Part of a small language model's weights.
Size: width 192, vocabulary 7637, 9.59M parameters.
Architecture: RMSNorm before each block, rotary positions, no biases in attention or MLP, untied embeddings.
Training: a variant of Muon for these matrices, 150M tokens, 9156 steps.
MLP neurons of a small language model. Each row is named by its layer, matrix (gate and up: input weights) and neuron, and shows model dimensions 16-111. Each number is 500 + 25 x the weight over its row's rms, rounded and kept within 0 to 999. Numbers have three digits each. A neuron's up and down rows have the sign that makes its largest values positive.
After each neuron's rows, "fires in" lists the words (lower case) most often at its 100 highest values on Wikipedia text that the model never trained on.

L8.gate394:556485551465498493440508461466520501510467519489484565532505471530523472465512467501460501484501486497483497527538518495498459511447497496471511513483496508531491472498504452473493537493514474497469497494487511510470487488481492500511515438474518511519510533498504501495493484557464497529
L8.up394:520502514527504511502536493481503512501474450476513501516536518487487450458470482459517503467498494508511476522516513534457514473508514496490490511492496490526500474525471486471491554514480462513488492485516534483482488440504494526495489493472475520529502512522500447530459492531527485512
fires in: "and", "of", "in"

L8.gate8:476523476490469515477483494513496520528500475467481478474498477505496483531514522511505489491505488492526519454514521538501478519532490486548529526528540490463512499510538477528482510454513491483500531490535572564506528511513530515494506509486474477489548528500499503475499530519503503494
L8.up8:528502483520467500496499467509534545514499519488523501483484502522483486522530549461473444476520523425548534476515527527476478518522471473493519539511504498489511493504537497518492456484514516502491529491494508555509508492480494487454503506484503518498499465519504488473509526504520514506
fires in: "film", "album", "single", "track", "s", "song"

L9.gate498:502503520473500487515502501483535475478470498552478522510490483469541463502516544507454537523496489498484451511542538510462512495528499523525517512489454497515524465504471518510510485454498517502500492506486506496509512486538491458510541501514514477462519521509554491526499498475487491475
L9.up498:513515516482515517480493492465480540463479542555538510522482539507471493484493491501480528510480481523482477513532512531481519533518517482473508521460534535530501461505525481491526488541520528523510520514479544474521529500497532490522526511485509488448494528537500491493524493494504470494
fires in: "in", "of", "throughout", "this", "during"

L8.gate412:493499501493495505554529487545484539483517487504491505570463473487491528519480462503529515519492521508510469449525505464485491476504537475521502566505502525504515484536474540510485488501506473517523498504488500530556496499500542496489514483508488479533463495501455514486511518495513510525
L8.up412:523531516485531481502468486536492476497487493470479500500519443542520508500462492503446511543512536536527486535485445474503475497473474555534504472528462491464529499509476530513510467467469469509567509491480457508462486479506510507545529542495540514487487519495437494483499520508468538507
fires in: "a", "both"

L10.gate244:468500522436549517519538519501486493495502489511511473472471517493452510497521470494484469492490454488553504487513492459500464511492517508487499520477501472540504494536512507490524499482501503499547510479557496535506516495487523521465513519539503551516507477452515506496537573532504497441
L10.up244:467510478462516519505502502510512517499509484518517501494503516517504498491535476463484496472516496501509500488503497476500459495520537479520497483505528463527540547503505496522510496458468518527483520505469482515523519505541501489420490478530530504527516494440515459505499528474458485460
fires in: "as", "became"

L8.gate127:472488532524509497472519517487484483489489481536502495524442550542513524508506511500524498519514485527511477485521518509506459531510464504541492478486470488489506537494476469530486523484491482500536495480473526496500487463519503490511512490497478465478552536520498503467542504531514500562
L8.up127:497490569490474519534514528509540505484518538487528492537454518502485493488497496533485502491500474487517493460469494471496487515523472562511478498467484469496547489523499528517518502489475513490476511468454491491542474506470539486506524496492508459488501475492526506496517549472486519472
fires in: "of", "the", "during"

L7.gate106:495504479525510524473499493512512484532476455505494452515492497520486520474482441472529488474457493590525527508516511493471462540523501497493515507525473502539480519539478476563511487467508497494489473513486487461482523460482515528553477496520571500458518443477478486505552506531451508510
L7.up106:491506471518535552470510526496501515497515513500505483515507535512473510480501486445522456460454489554541510538508465512495468524531503487502526549494536501481480483541492493557508483472509563515487484520504482506481494528457469520516439504523567495510526471531531452488517496508504489507
fires in: "was", "been", "had", "were"

L11.gate53:522496485450469499521539482509464510467471499488471438487499459511523501513519474476483483514453463531499480500513511481508526485534503533479465511464483496502488522474496505521458495518478535470525494508506501512452543509494460536486536500470492509506495491473440496540502506525560522516
L11.up53:526494533472524557494498547520484459532531472448513503478517530479483503490500496498466485489505501452487483551544472497501516493494501509506498497498482483494499502491474493471483531456488526525547537463498468502514454488530498514509514510470550522550532549503472524519505551524525504494
fires in: "as"

L12.gate481:466478499473510439485511489482452512494498509507478511510499493508492451464539485477442558522454465514496513460432507504476533442531479517497520486482474481505468490544508511507497499542450494518513493455493514497499516475517542483515498469486516482520452494519469520484532491523503498500
L12.up481:526477490481493554489502459522514457479540486476527467464494471492496505464511506477463486459490480453489477429505489477508531502481461505480485463502472537514494499502529590463482494456510502468505495494498481480531521533462515487539504475501500525490499461479469542564455525531475484465
fires in: "in", "as"

L7.gate163:521507479494495567500462490503482497507516513468505499500497507481479476506512514508539487485462497486492539446488545519569486511521452475503494495492521507505533526548451482507498510471569516495473481506515504516533556513487498535499524477493517483507489478500509470471516491482474487504
L7.up163:459488546482484505491518505546490507472510516468518523524459532487503522514476477509500470469527540535513499528497498509484521525474564511507478477505502499526524536533469502522451506520531513521511506472503499512479526485483463513533517548513536459529515492500490476525529494518491533502
fires in: "was", "had", "as", "has", "were"

L9.gate190:465494464486533499501460518508491475494514421552466500498471515472510533546521486510502534503479543486513510512536490501501485514498484491467484536499473528480489502483497482523484508496521522532502485498488531494479454492517469481518494529497536488509523485497494562510511507527528510526
L9.up190:512509480487513498495454523531504488515532489515511506488481505507492503493447478533534503497492507508501478543525523507498487529515496470514470510487502498526523525508497464551520449523488492517509541488484475501543480496520488511538510518456521528519531463502509496448521520487470511489
fires in: "an", "after", "as", "while", "following"

L10.gate243:503472524492482513519517483528466482496493553489525500526470488479462485522503503520511477515488516468489494486506492451531475473489496463504502520463515481477528510503483541467524475460501500485487478559503482545545473475523537460491511484471465500518522450515484457496521509505442502490
L10.up243:511516462530509482491514454521484523524500521470471522497484519457486495507520513532515520503518472554487485536464512503545500499487486465516526529464525450492472489511521509477509500492484465501508486496531482492526507542494509549503495513492446521521532493523494486478471512517471507510
fires in: "her", "a", "some", "such", "two"